MLP neurons of a small language model. Each row is named by its layer, matrix (up: input weights) and neuron, and shows model dimensions 16-143. Each number is 128 + 32 x the weight over its row's rms, rounded and kept within 0 to 255. Numbers have three digits each.
A block is one neuron, or neurons of one layer that tend to fire together. Before each block is what it responds to, as a language model described it from the Wikipedia text at the highest values.

Mid-word fragments, esp. "ond"
L4.up520:100112097190111187169126068138142092126139157060114128109133129133152088094086136160092122125164099114167114056172136134111107142125128113158138147094118098134144109124077070148074192131090160170193160118109151150129143133155130182110091124112082130146113116087126132076153139192077045184119062191080184144062095115093159119128116109098173165154049119148158148040095145129100151106161
L4.up723:076095144126153138074080123141140127072148143169220129083146186221163128153113135075073179100114104139100112085163105083091156150168161112161102123143142155170140186145139095068163124125136151142170144089126098097133156157125094113091100141159100131087156082153168128117113175122119112113167059152049163129131078132127148181127098160131128160176132143149126181114107173107100131206122

Possessive determiners and look-alikes
L8.up102:190117144106131132107101149124109105141177155153138101117155113113157159139151124168160132176093120083092156113101106107130111159109163050135156129159059122147147087149081182139179155151090173079115150151144094096140127115173097072099074122148136101116176109161148156105102149160057135058217135121035129170164114107097171178108040180118134203147106136123142149083128160106119106080110
L8.up271:116134156131122135084107152158139106119122178110099119123181144127200132145116165121103059174089170164141121087147090115113091156118137114134059172098129162119174115100079147105133115123080080154159151168126111095084122073101157119160113120157130114126141096065119109097129155087140118144111128126105109075147073196145167117106141163142095162127192234178122145124145158199008132129145
L8.up381:175106125183201128155105107138118154168160158171114163157148157114150122173125147110138130166121135147125151117098135155184140114166105157189161089123124048147134134110138096179130155127175159177137170113130133072118175117123163106158098127159173090110157146117110108124122084145176089043101159092094094108141173148141136167150068147185141129129164157149096119125190099131118132098174
L8.up629:172202142137129143124118107161097115152108154112114116135170143106177097131138127120128112127153164215148131119135173160161101143154134141130142147046108094125084095117128147129195145180165119117192146124095115168160160131099034127102093078142134112189153175158213164125115151133150213117122139126118179109178096097143159153133127159120089138206141129120103170123151110176128119072123

Mid-word fragments like "ond"
L2.up22:165139105097117136178150109174143142153067165134074113130113088162066102109064130147173149195095131120098143167152088145137084113175154141097142174116132100128135144162145104106090129137161086133118064150113100128076166097144099108096161147163134078188122100105081106134151171143057123108104113128087057156096161130102113124144130110101125103187118098092146129071136135158152109152112
L2.up276:075119136146094124118116142114128137096129154076117154118139105108123071162110093117144091121153149139094080126112160166149136114175074038109176098104131121125169227156094165144117122098123090149123157091109071139098107078157120123094137125178171106174147082147156094161096145129100077124125115148138108184161122136100140137166112073111105189181153117106107131182122125111119163107121
L2.up283:078077114187137133141092106108049127092128142143089151092134147171078102047143135156107134107160212129179144109138055112133091158113081160117143185126191190143172159148129071080124083043145191162186222142177110129107146159124123126108122173174161133151127095170154156164101143134159154135127120167132089164079105097162145110112136121085131115116113172138173105112088144114132152121150
L2.up302:069087141162118144120148150136061083104156144072100123095107138160167150164064135117145051085135096135130171096183134119108116086101140086129118138117113162101114108085108127201127087145122178117150150092186141181151200117108096180127164089150095177125166112138135106086085147172091115141191104187119094139142113099120121064155123119157111105143104091163122131106151089117159164140154
L2.up400:180060109154143176149110066136129206124186103086122147112139132129154113100077114099097159125170095130120141113123120149150056138164091130081090210111161124142141134076148108115127104093140168098135153157138093073049153118083165150117144105122141158168140141117108186134189133178131178115139095128150151160085132103169163091118120119128124151161114129156141115100147093191122203148151
L2.up475:101097069121101128230095130131106108172167056159043112048105179136126153150138137120160180140193212122131108149131087096060142179082115148123117136123134097131164154160062142114098116193084156124144187193160076164127122109147103123136106114090113117109134147113128133128166119143089070168144108185147118145113131165113181130112092095157114072109107121160133082130110098161193167146100
L2.up585:126111127147118103178089162158100118150154125143105092083178108077077128154155147100087060086123129204118088106182074132147104127152094143092139149094139165105117138100100122113114087189104122083114108120143139194089180130138083154100115109122083157098144120151135128152126145200137140152136157101109147117117177103130192137124129185116138158092106142124074122149108066060174145165172
L2.up591:096166067116169119075098193097080121119127154121174138129188138148151147091125108167133128128053153125094104102139113115069138063135180113139138161165106150158138160118128181157166110170110143104143136131178074049110175156125118122135066136163127155099129101084110183145097089166132106090074124087143182063122106170106157137165160089121089086085180099131156148046183195127136146109147

Mid-word fragments, table pipes
L8.up323:152162070147182085156174130084074108123126112150138074109093139100152085148125134125098106148158143125128107129087151111113111117117167147132168070110165107177095159165164097120151079110084048112124148142080044084071100125142112093123150096194089111189159158098122099163139078173101121116142103154119119082098140099111126139199162103169161170170128148112124170146162138151135123101108
L8.up421:159166119085081112114145137165171129162137145175138070085129098170119185139101139072193104159114158096179148158089115118112197088107136136106161117095162066098152147149076131139145118080086129231083181126113121150168118101154144158111105102120117132126154154163102099084148076136115112163107089172109097104138125103115135144160079142140126073129104144091153100121129179169074127172138
L8.up616:107120144160140140123138125111131128174101128132103113142149125120194116134084040107114066130108112158137116173084092137136128103140138147108135162113105157100205163148124109136154073155188094102063114171094066082186166192125116157111089095122096105131106096150196073131134120170162122108083155144137107134148135126159114064138204130125141103125111039169094098061143148103127142083080
L8.up690:145119103082128062146126097175099081179162102175086102101166097102120136186129117125090131113180159162121150164076085154127120123071176122115126094115103110124151155118124124124141131112072126199101151142132106089092091154104130121081181114173159148139108183128117129124124096147138100164162125145108147139145158111149148054161140143075164130085171101120085119108120086174192148123156

Possessive determiners
L4.up293:142134150090175100158133078114080149131108164136105122149149097166073112163120097164132142111103135134122113141159178124096129157091125116194133102034154084140129126085142097192191083168124121141160074195124124165125083158158127124150063170161166102147110157096065135113127163083125131088123090112104126093133122178137169134092172119097113103141145137135126156117105142135122090072051
L4.up680:147128170121179130174104153108099151124170114091125185169170107081163049160072139153098066102122083105141064101107206132137136123185121110163162149056109071103093135068120147136122099132102153160152109150151121122110165124154162106190093092185149096198118140146149124127171158128096181078105106161097206167091122086126100121080127110062133149163092131108124100078118088156120133100142

Mid-word fragment pieces
L2.up2:111081137105014090103119149076198133105113095158111154135144119141121125085062085123154140116145105117104112097097171163138127098098164107155120173173175093106166103154114121137150088051113254127058150139109070123104126087116114107153108154109145127139152108149126184131104135169123149151168109120113133122121132162134171092175099107148110079143117089148107145089127139150114127125155
L2.up38:136148115125126131103098109138138139143079099109112150093188129149136103125118082097120086103147172081081135186102092089136170135107153080116136072136198177104190110129116147126142162072123159109115146126200087194044189126093160138159113156116190096113107101131095174132132071122120180089064123116091130149119205147140114096152089149185138102142166102161166117093130111115137180196164
L2.up58:155100116157175096083119167152189102121127136152078178063142173054141130157187117107215088125087077136152106089104126115159176124093134151126139161133126097110097174128178163153111125115144137059111132076176052114131146153112126120104145072108130113127110094114103146062074122145170146067134081108112082151148185098155151098103135118098110098085111160102188129178128095137143162129203
L2.up374:160133107177111150096166111137192117123106058086119158135140101101120103124145134111087114114153107151109118138139130113118131176107099079148167094189089136081151103109085149133087082172045173131155160113129146123088151180160143094146114133188163141148110159156162154170150065143124098101100055049166141152193124139109180171142127156119129132159161071156195111161086096161129167137133
L2.up449:175159125126155097139111175133137136094132149096151164116133102087214104117092069168131133190163114113152166140168163084185181114128119114125127138093155122109127131127189109143173117129154100127163138104155132083136076165147143101134161056152135080085165115160133215108103165100145050138074154145133136171095064141104135117155157149157174178167117106097131102097159096091123118139204
L2.up498:133135119102165142117132113163131147084061056116109085112202141098154104150145093091114062116116152067098097111084072099122143126136067070111110130175152129154191085151083138133094104126127134145112145118183093160092114150128131088161110130158117144100149096092108116199108088127172137168104142177144125183093147177137138130149146179183155133119118124170097147161129096144139165127173
L2.up562:097152126145228122105121185160072157152119168091137100166135147119127106103160158130120099161154112105132093155093120048185182127139146054112099141123126159147119109160165148142136123110142173111108120123223117098100150157164089125126109144125151138118092157178110163152137110142128104128081055113124113177111051105154184125155091118152154118169130135186176103168145153111131106164135
L2.up648:101162078159146130139092110095173135128109132089040116138153111111121153134139111080111102082146130156074115098048142141117120115117130085138126143097130139079137082127137139154100118068128106110066135136164094102113175133120088123200105101159144124108132139146109118121092133132157168070117070101055144128150148113117081086209158082142175104093087117140142097134130098138140112134141

Mid-word continuation fragments
L2.up174:152082167139092112185149077089121227143187142203190101074163148147101139143080090138195140130108164113167086118142098110100089115126106138171126123119123149136120134108096130190180111120114089108134079182183067140082154174145112080195131138112143141126099116149101168104170087110104167059110173142126122152136132102104122189081137084100087113120129100126108041118108128145108162149105
L2.up214:163130152109087089165107150090186137198077101107166160175137121165118102124119134178175092140106138059083086100141147133173152150160109164182164148167140082195088137068134083214161141174118177141146114089103083091136165133144133132155121124089161157112095148111103173110147087104097098176138140128187182143101138139178121135158172131130106102099149137122126166156120175147122187103086
L2.up228:071106119214168076074115092140094133114116216142149147159158122154138115137144104071126131168138071094133083115101134136096167144164105111103140101143120113064105134109152138111138166107124139116158119081167080103146129140135140116159126225117171131089109147165122129117148146119136103097156092170081107129104168113134112087126122157095127159110110082126112163123104113118082074141098
L2.up232:167139130138124087120108096154095120140153155130104075169194133141164119147113098158085142185083145166115096163072099177164171094143085127132091166129124143092137142077113110129122082189131105171146099138044148156121124149109080158107131166134106128168176140136134117121128104103131092105120168101087143156097157099166146087131166190103106085174116084130154067073118140157132086143104
L2.up420:139126138178103109078130168128156115174034163126095094145118167107175140152065179109181138147153130117079077152087189161136148132120082142131115122195074122118131167124133152137144157157129161125186114091129102138159176121164138096076088185089142135154165131142143130144093127148115111084105152164125109140101117078116161101140181134124105115080115023128164137157155118128130110124101
L2.up542:147096120131170094142119135160143107072175177081095145150127113147087130087111118142131194152147126115155092111133126092144073154167134112119144125133154160151092180150164182084129165126124145158133116157115105182106187121122182142104126126196203168116157111143099095160121150150104108098107101137157124136174106027120143082174141166205096102138163106174150061097171140131128107128081
L2.up595:154096083188168124142125211160121119172160125098151115103130147152140127143114099115161112135103103113130114148149149103187120194180180122110101127069132131137133090126110136131111195129158129111149132130142083137176172133146108108089143195146197129137209103121138154141123105120083066057163094151119118167150118139121151108164158105112050076152148106088153129165115169112179116119048
L2.up758:112148106140153143107063126090138098155096142119096117123192103146178064103162137116130159133122119124129149149103183149116082143067114160148098119145070166120107184125161171123137104078129075120072123102118118172093137137136105124136139126158147088136143085141080063116112099141131151142138083092077121155174095140131160175124192156078159110126113146080137121162122118112190076127124

Clause-linking "with" and "have"
L4.up65:121111126163155096151137091152135156151153178158176123161103132071121107201167121150138156116056079138117061056073088141138187087167080113151160132082128120128137146146119139091132137137069170125091121108103130070159116119116074062111114165156078117122113133158122119119135162113118111144099109179106112104130076091151094147175108129070119080129140110075104193159127123119129123147147
L4.up467:085137064098132055215125187106110180073141094127105115123125133159156164139173102188104148071124113169124106155108111160122175057153107111146128149129113086099128127126133137097133086117170143110129149093171074138093092112135114111172094099182125177145152135123096135090157129162133165169109109131159072122176163110108159137087138148118191113191095145117148094107109070111120118138162

Mid-word vowel fragments
L8.up4:077116147103183097168126156131123139154123147098128163099162149113087128095180154184143153157132114117137095120112157059175114043122129120199132123115159111198140180155155114101113150178153116145163144137107191148110139151117174108090083145161117129126110135048105111118113141149049112120135124122126099117212156144152085105156164149150075168175104130105135193159089132107096168126169
L8.up547:149085136077115115141112167119082123126130163154106115133095133123111173125173176151124130141096102171105089111119159090117143185118067094170116130164110094113125146127111127109167116152085210145128106099134121073132155160118152158123094121164110153141109120076122093108122115127185112126154163186178171144112108187118180165133188167155091057162127090098134113081073101165145107062167
L8.up596:078153181101134099147097161170124170147127137153180167124118095133173132108127095106118182152160078105129106129094182068119063150116142083135130125147131148116131088151123115125137136103126142160187139083165050192166076094115099098113151105137129156187094090071146106113139143151152187164120154115129131132110131171133129115102168172175107168159101131111119116071130138130159089065157
L8.up657:120129150142174095143117106200165162143155168131166166098120093105154197122124186106170095175143093134109152104148152105138132128119106134138203134128149083149040082167059134144121144139143121154148180093138154115159152192129162180059127068145137093183167163110137160090091142202141136131176076151158141135091160111145148089177126151069120127159110148147156107106128117140076102144127

Word-final suffix pieces
L8.up182:087138151121116117179132101095160131185092174136131130142095120165084131143155110090144089150158121075189134167172107121129094140136074175121102143081123121120099151119160114118128084106171145154135127097159146179110114130104124100114133094096136135127101115169155178118168151220083148103115142102092111166116117155167126057119167146081130159071133121124186180093138146126089103147112
L8.up230:105121140082176124155104126138100131091132106154076134141107114106179180154130103127130177156099157107166101183174137156126155149168145153154130158128101076152131078136178132101128095115085081128192113104103117096104109076138057115093122104104093103171106133108098046167131145079095104092080143178140105102154164203104117096177106147111183157100126123129114175098214142118106139132096
L8.up554:117107131115202122134096136076077141114160083155149110045069147118099139148093103083149113133143189165101103158083138103142148160170185095104070115134111118112076122166196139177152082150132139116135094156122148089109100158127153101113113151123116128084119120093150097088193131211087128066101148173106131147129147158063130159115132152123082128144091158121193125127142077121121181134193
L8.up649:057168075088181116173104151140104135186152092181120117151130093104173095114136112141103167150176145127166060145119136153119155164163163155136096104104120154164107107125083062097155085144127138158168198085093121146082132107110111130135111109183159103130153185093104127110086138117074077091100118102121139218156105083132158054030139135140104074099164171140148126159116105155152110152187

Middle word-piece fragments
L4.up478:150167089131185080093080124160128097072077095135090108157113164145077149117140100180152105138102159120149043101115105117146141113146098126140128122153186165120147191140130132095163055101159129088152160123111081167107147104051139068164107107134150095100138090158104113106082086124155088125134161056129105127138121103136112070206140142112086116129170128167126107133176202150156131138130
L4.up614:135135133110169119154109134120153144075129126118114134161088111165130082138167141134121154127075093181178140143181117177135134104108183111091136193092112184179151154138090141092163110113135105120123145094064123184124164120088142079107170071150218152171095088093120129109150159134082074159115100146126132139135143066145108055141127180114123175161188138146092178136133119124136125134127

Word-start continuations and openers
L2.up73:083154153097173128089089110136128158082092145152122128171114102167133087127090079148083098172073114168138106100091126092103124140081169152107173118098107119186177132061168095106110109164118137173122107158099134121102124093157148153152124160126086107113155138135121098108163168137113072111168187127083138110116145119162113185144140157070163115138159114159092086205051073155096195151112
L2.up204:162106178138129092146101117105118095133069124187070165114052169165158183128127082154104182155150171131135115158141115160171171081145136104124101168134124085127176147129094137084161095141154152140169161100170147168149106113074035104128116140152159147180134141157134126163134144133126136139155168162094123152082114119151101094159127159176215106160116181176160098138124141143119139121143
L2.up360:164107132110126056136165132165127142132050137144144183115188146097152171090060103109135123121115179190143148084112104141150091082073122098158160129087068101134153151135113083152183063158124093160050208151102142133108163102172117074113168151081126141104133106086119073148121096150102128185143160117068076169104137141160191151143087129085118115176148093101103081149143103127071162159074
L2.up402:158108176145097142145144120154064164126089151136126139208105030146149163165109083115115128136130124130147143128157099108114171142023161138138086143101088117223113118139156226126185158130120091148140127112153120190123108123106124148078109135153159143124162129108094144150113121111066090069146133111059105179114129084142137115180121146105165124159150163126152097125141114134118157126162
L2.up489:112072143113135170080123182147139155103155120155125107163116079139131110164123141164137152079115162162135157136100071149069182119078134080120072130208136088134168108116178111060147086117092099110153134174174162171152120123120159132160216126129126131089116132110165094143130146150069140099120159170088097190121149110170126097148105118165123123084089089139153096091090166141149147103087
L2.up559:088185134194066171175149103089090136113103093043128095096140104172178117113121092130111115114118141140136158100121127121097138116060081093174154132112115150162078104148119154103202102114195067175112117094097176105170161137100144156061160128098086104141157166128059137102118141129116133124139118046112118132052105133161129085120104075048106105127128164172098131147153142165129157085114
L2.up592:126149108133061131183128104163078149131092111102065090165142116131171144152085087113096129143129164075148170111118115108163161108128081147157102096122100110198159138131105126067098138141156130172146121070117095123164138148079148175139152176098094156098085115199143129137063159170160077104167122081102139116104140181123136092066167115104127101128098156155170116079148119140171149046086
L2.up741:159107137163080202115123124142102203140030120140145201173161050156121128105103170168078154122168176104122149175092067138110103120078125135144172132089137136168145127179157099143191167141149122145152150128100142138105115155117077177087171102174148167113146146116109105161084075092144111088129164115098150147167140139107083135162142140154126110157183184122141078086154135102136133100133

Main clause auxiliaries
L2.up0:122120123170141133153090099135136145076152143144105129070147087165101150122065112139056147063092170134124117115131098143181136079087088100125117092116131109104130113130106212027103140157138139095116116073155066108173130155135161124118139105149176177198144106073098136131140213134110136166122120129119124146200163120111042128117107123092106108113128147128129089164168109074138132151105
L2.up25:129107119152156116133103091093142119118123153164089136155157070094117106134123066172121132110124121039116126100134135146115113142033153124099114087176079138135107162102161140127138117064179129174142136135179107089093147135127096112140132116099141111204120169030069116108129162118169122090133162160143088086171103137101086156101105074111061163064090093136120136100113139122131127122074
L2.up41:165114093149128121084086154159126133098144109165120096089135127114165140112099129081182172042141169142148109122131101129107090095098096158140124164139143086097120161136130184138135123105146163094128102071126119089114197114122094040152113127092131166164132072040093093138074115130100150071098068115153097085164105141167090181153137163113114126141122127099097156114188151130155155145160
L2.up299:125191133136160138142130170089065145154117135164126131077154127151130126073079139112146075076162125139153087156112109076152163106076110111168127084139155138223139121120119155117126068203100056152134113101143093115126189168121187136056106168103096148200122126100130131113139157149105148111150134132160100137086144078107104143133117066133080142155128093175042104130112126147119118054087
L2.up332:091120131174109100138081130116171098154122107121107101158109132136111143159072090110152132032125133140090137099182107130170145093097097116127128111090115097142071183121138180102124163116120187135102130085112107131084097134156134073143145088131052155202119095098143101123151174160115170128146080135148119119218180172098107130103158135087135154135148146081102181076228148113160160135161
L2.up661:125095049155119118071112128117133189115144139160062090118097137103078114137081176154136106062083149134117095118132123175132140056084112116092110093169104136088078220119063170066112113096101183087080148084163064120090139182159125096107093119174103140152106103123134144125181157163173178120140106132139115128231129082103148117121142106101161099092121116117129136165137148115115139145170
L2.up753:074165120116166139113129133136105163124104108150108122075118104101129145105041097136099131048168172107094125159062147067077104072171114115143094053130138088082168075134160161091123128180087089154164096135130038072112157131177136130106166133144129151146163096112168151128096140112136180115120068090163112098137115118145089156124109181141123150138136105142124186180128157128174133157177
L2.up755:097134130120173124160074120155078120130142136179128151077158150096137119191125137126099125109154113134139133111086136142083139118093056085133126113111082127143104163107165134122078049136193085100120075148164141110120111127104152102140149145079146164153171130110096056126058193105129131119140148135127092136151153121132079081070105170208076133155173147109174093079172169145128134082087

Word-initial apostrophes and fragments
L4.up279:144172169115132114151059154165105149138106146168183137158177112120112128141079092121079130209091114133134104118140145166138103123127129130098168152127141088196129147135135066102087170086147149093173137125132108045122105119171095125114152126135152118140101151132167121148096142161101069125116166151128129101148130087119090110096095150162158113123146148178067140178146150122186150094102
L4.up734:153118134122115108146076103135106150110159130124131151161160046161187137116115089118041097153122116143189153125162124186107108078081147137113154122171125100165106103094174099151083143132113122077134148085109137069128086097111134178159111124079190114111132154125111119123090145166054084132123190139098155137134131064162083091159084137162153098131124215113137160162160122165133108160141

Heading word completions
L2.up72:141153167137158177106141059119182152077163164112098120144074098069134122101114152118106117131125116134049063145081147084120159155174167139148130045153140106134054173164103125173110135134096108142132145127146144134101098147133110121074102181057166126147136161119172085182144225137128072109112147154095096048100089154138148106134191117090127123125106082082085130109163118105126139146147
L2.up235:127085159096123123146120061123116130122109091139142118138205096140100187147108083118144222116079177124143132126167112154162148137111122101110156110096119098145116108110120090120124125140152118101124149117139082103091109109185139175145121171125150140121102137154046146161081116136134095090142148104028126113139108098177133168144107054166109093082139141214095179142105114126176102125116
L2.up433:124193106180108123169084154121130092147157114114143112136144059154122154090138158154113124115156058132165117145148120249178117096081190096166156116086195113142169126143158087157190131106117199187194130177090094088107139149172162187152161135108109088101102140141152126120153159093132128137156113107113128174136178090140122109116165067156129132104119120196116061127179145103166166090116
L2.up633:107160081115109139139188145142120096206064132135168087175122143162109140092093080086065129134132137119152149049097171143119087123114112147084165153166113193108160108165123146073142122181118142148129121104131069108149135107184158120097107099146130119150176107115106142136112099150206138043131108109124144140147147121140156110145134088100161130102098127098167112198124134072105081132169
L2.up686:091104111119117126129182100066119130116165066117074124137149129142197169200152122097169094133131130112138096117126157177077124089088132097112093112146104078122083099109095111172155145116150085077175126143144098156133083118181121166162108098132092065140120107111069125144128155161143162119117149146137103158150089107105225162098150043144155092110131159172130094087107149134079090124117
L2.up687:141150111106144131141106073095133223142130097166084137147126111168127111127172136180184095113172143132127066064100148133099137065121135102112095106103126101109090177148083128151129120131099163100177173195142133099113133126166137125180144111168073070106098158140186146128155146123152123116170139188129128106073164153110191188124137058163144172163124140155116133107094179147137150088096
L2.up752:150131167128155131150151125079169104129096123126124160110158143078166124114108130097105103159150111139088121135095151186119128135143140106145159109130102072090111128095105161140073099146127136170112124085150088104076129178129107185167162157116104111176158139248152139109073150167180086150198105090087097144139144147087203119112222098088148169149112074177086080162120093082125153106126
L2.up754:120137130161177127123148163124174143138092096130144145124146133132112178144164104159135059130172161136108090090093115117105106123122115181142193079067054159136129131156100099123189085168112054177148146123120086103092125127173140133170082128090149078100133115117132107144129145090074103102103139099098090055090138124128164141123203146100145137151098154098098063098132147088138153097172

Mid-word fragments, coordinate seconds
L2.up86:096145148142153155139134139159153095142158116099171146133091150144154079130107142115120159086123173161148083113083116157109159097129088153096160116148143143120177123110139120117082117168126125142148099130082109110110139154171187108102108138112156155128117108185161110165091157156135175121195126103151127102120142140115154095126075133110149028092108135151093084119126153091157111137083
L2.up97:103060194149089133153207132143065128166152134090176109145116135123128125134112114172087168086127129170182090099119104133231154164135147070111122105167144107128163103124135120089135125154107163097149094180158088161131094203169157089087125158182107128138129148123170163139132102164140088145180109105158139180082119114151134124084066132069086077101129105135121121142153092133101123145172
L2.up154:121052175139113118188182149141078153168093098133152112165118155143131181130134108137125131134113130087203127127133100132185148179128168121111124123146179113127178073124105104060146122147123151132089106134175140168128112150157097118122114177198136137150122119119164133112110092145173108146164110083113096159093154124096103123075092195096037061101097120156085164091098067148119084161114
L2.up180:123151185125168194067182159094113108145137106107094127174130179141158136109092071089136128106095183126139116062147143151132141125056136138183149136161195122113174098099091130110049118170148161139102073180129116148133107109183204122131126148143125166149102108111163151155140137111150125159152080109179114125131088132109104111107111115122174101089117145131115142130153096129083108160108
L2.up330:154113117120150156124142126113170088156133075127160142158149149124153153145079135130153094141149093127064118147109116159120089088143161141136107098164161067183107105115161077166157096132058100142113131149157133132081101088165190141103064129201161133126162113175152158176157198138174138110168143137134119118115150146106110178092105073076094076123135147120146099116111136153110146106110
L2.up354:053158130118106132185091124127112220134220122104094136134107151100122131187129105157088114106101164214171131119127109114100158123134064119134056129163124095108125156111147144107119122178168156151183078164157137134150136159201106215133134094148158138102092088160151129170104122130121103122131139088102140139133155134136137100119124209121130143117136173082101107108111077101144127119151
L2.up370:111123067112208196188114171071072174107119138120168120110126143129121095151093083141148135086169169139172096100137155088161084163139180155168070121105133175161118082114135139115126133144153198078206111140162055167110127159182127154105098142121173124171152149145143172136158118145127128169194080158127164139128074131103169086144110089115156117154109119109131109136121184148104175080124
L2.up446:129134146093151125070127105131112110104129173134045115077151127142137092140120114086173122082090201064143101107126148102160135175162195132124067142132167099100129130100085138122155094180066159140110087171127104180096129167135159107115110170173133125144111142132173154152144113161131089107131035146137123150123143158128184149106134106114128114122146156116128102080140173212127095132124

Opening quote marks
L8.up241:117097078086149195130142153132088174117177112137123125193133094148140095169092179146148095157095090183131116116145168096161085098146144162139173115109158127138156065102141122088100089120084158166161139142119134141101110153151126079158091086144126174153069076135093109116130141160098094089173110110084063040173126158180139110119151172142098112103127194117167115162139169175104114102108
L8.up406:059103112083141091198137156069146156084120122078120143137185154137129139124133097101152142138125153164086084118141197130121136154138192116054176089145089088138161106047148057114149097160088194169100119119209126114072155103173137167110129147132114182112076111131125153136119159114134127119130207157121091129092163117144135115079084090075093116087112072111140090203114133126147165080128
L8.up420:136162166059171128177107121114092074115159069169128171139151127139141120156125093118136210120109154177146126132120089112174122112116189168076142078164114140200160145075125039138157105096157164182097146146071135120101118122120155139095132185121137162088099041146138132104131108129209122129153135080170150107147137099093077089075151133136160141078148168142138183168081122150126109126141
L8.up538:108131126110182135142132145150095141138152152128017203127115080125148094133151110153162135163113169096082106091145127152165139192091137176060148086079146147127167056073137100140107074126109204106130152145133158080112114197128114091090134140096125176158162147096123130138182073145048074077154122129131140158164102138152129090168144119112071109149132136086122101101137140106132138091084

World War and mid-word fragments
L8.up93:061096148144098141193131117133189069106162161151123118151149077126107086098145087101087125125139108132099115115149151142160173151116141137099155135098083143110111120112130073173138116046137165143112120142154081121130134159165166102185115146119148182068189120167165129069065098150163140136148109176090150201074060120102120121120132146128140176098114147129044141148160072125146165137086
L8.up122:147111102133168171191118117100159137114137064152066129197119197114117138117110116092081084113121096118098166094168141157112099151171121147086083158115131142112155136133120154161175038101102215138077181146119145141123070143111094096117119182152120095110168078135120120098150144119113135079099059096132103121144132118131141117130129104136113174122100176119143111127195194105153185118132
L8.up212:156057157112179160114074173150180159166107103162119127125114163174097158126130113202136088146100126170142125125165081168135135148116150129219092165081161095129123171197139154140140114097157200080114146121101106154114109114143157116156124106127103158131118132215112073129114141135161125139178158085095095100160170069105152125144081142168138197129120162102135092121151187155134145118124
L8.up395:107115022125088164150111119160106190135078119127123189145174127127116076080115129108161135144097128092106117093142152160138123121121145165172090139122120178104133179151136179186151173097168175114107109109138135096110156126143123108204106086138102134125143095066124096164158146146087092111130110073085152093117144184102097116165182105126056132122143126143081164120158128133128128103158

Word-initial fragment before completion
L4.up267:157131108152082136115139106154118095116090166083122145171119148127128075094131094139090102135118138105111124114131186124067095153209152138100132142156128157152123147138177087104177126096097151112136084154172178151123118149116167073123119150156137139139135073122064124106101129198131092167070144077082154130109142135117143163137163144155118121140109113134153141140142088086175112143147
L4.up663:187162150160103075028153102129141103076103135123118132136100149159174123091066136133066098119114114150121158159077144141138125134173126091110165135156178081219110113143082077065093122099117092132154151148133152119048099143126161065196083131139120104122093122119101150111065093127143150105114135131088120157151153101128065144143130170125155111132066087187154145122092115128118158174081

Clause-linking words, modal endings
L8.up40:066163121187119125195178040089141113113119153107109037192128112132140115139075126153071135138121128116119157076127088122174141152139118096146087123143087095141170192082116129080094115123089136112139073182122057144123083153143193150127159127134126098123151082157163101185154135121088100126133151109121125160149132144115057159081163115115105108107059120157101143140124131144074090112112
L8.up41:148165114115114140141169110183184102086160138096118165099118134100154151120134087112112109149145149083161155110107146131136146092181112158087114130152126063097041132128081113123159094136121162128040155151131097113077111157198153145156123117136155137105208176089169159138135103190150147121130125047123140188157023122112156209138059124086136134103125111090137171121068160181091129139085
L8.up355:101122170140120129150088151084153124135145113058117108158091119166182097133109134155161098171088142132085140152109145071087141136129061156191167150110097118125117131110159129173101133131104206178161127132176163046154145128143155193099170092126159156103188087191152132126216149107122172094128126113125093098146138167130069193127083082158124111146116157119083153103097119087152107154089
L8.up664:122107127153168114143137084186145136106083150161136180168081152133117070097154075110132163108130165126127155185111139118152139084131057134159163095146157133125144158134100073098166141115122169146090138100158158120159155144107142113129152136126118094098203080137134084113126079183075124081178121182142110161130086113154137146114144105091135094091117111102147106108095125156116093084148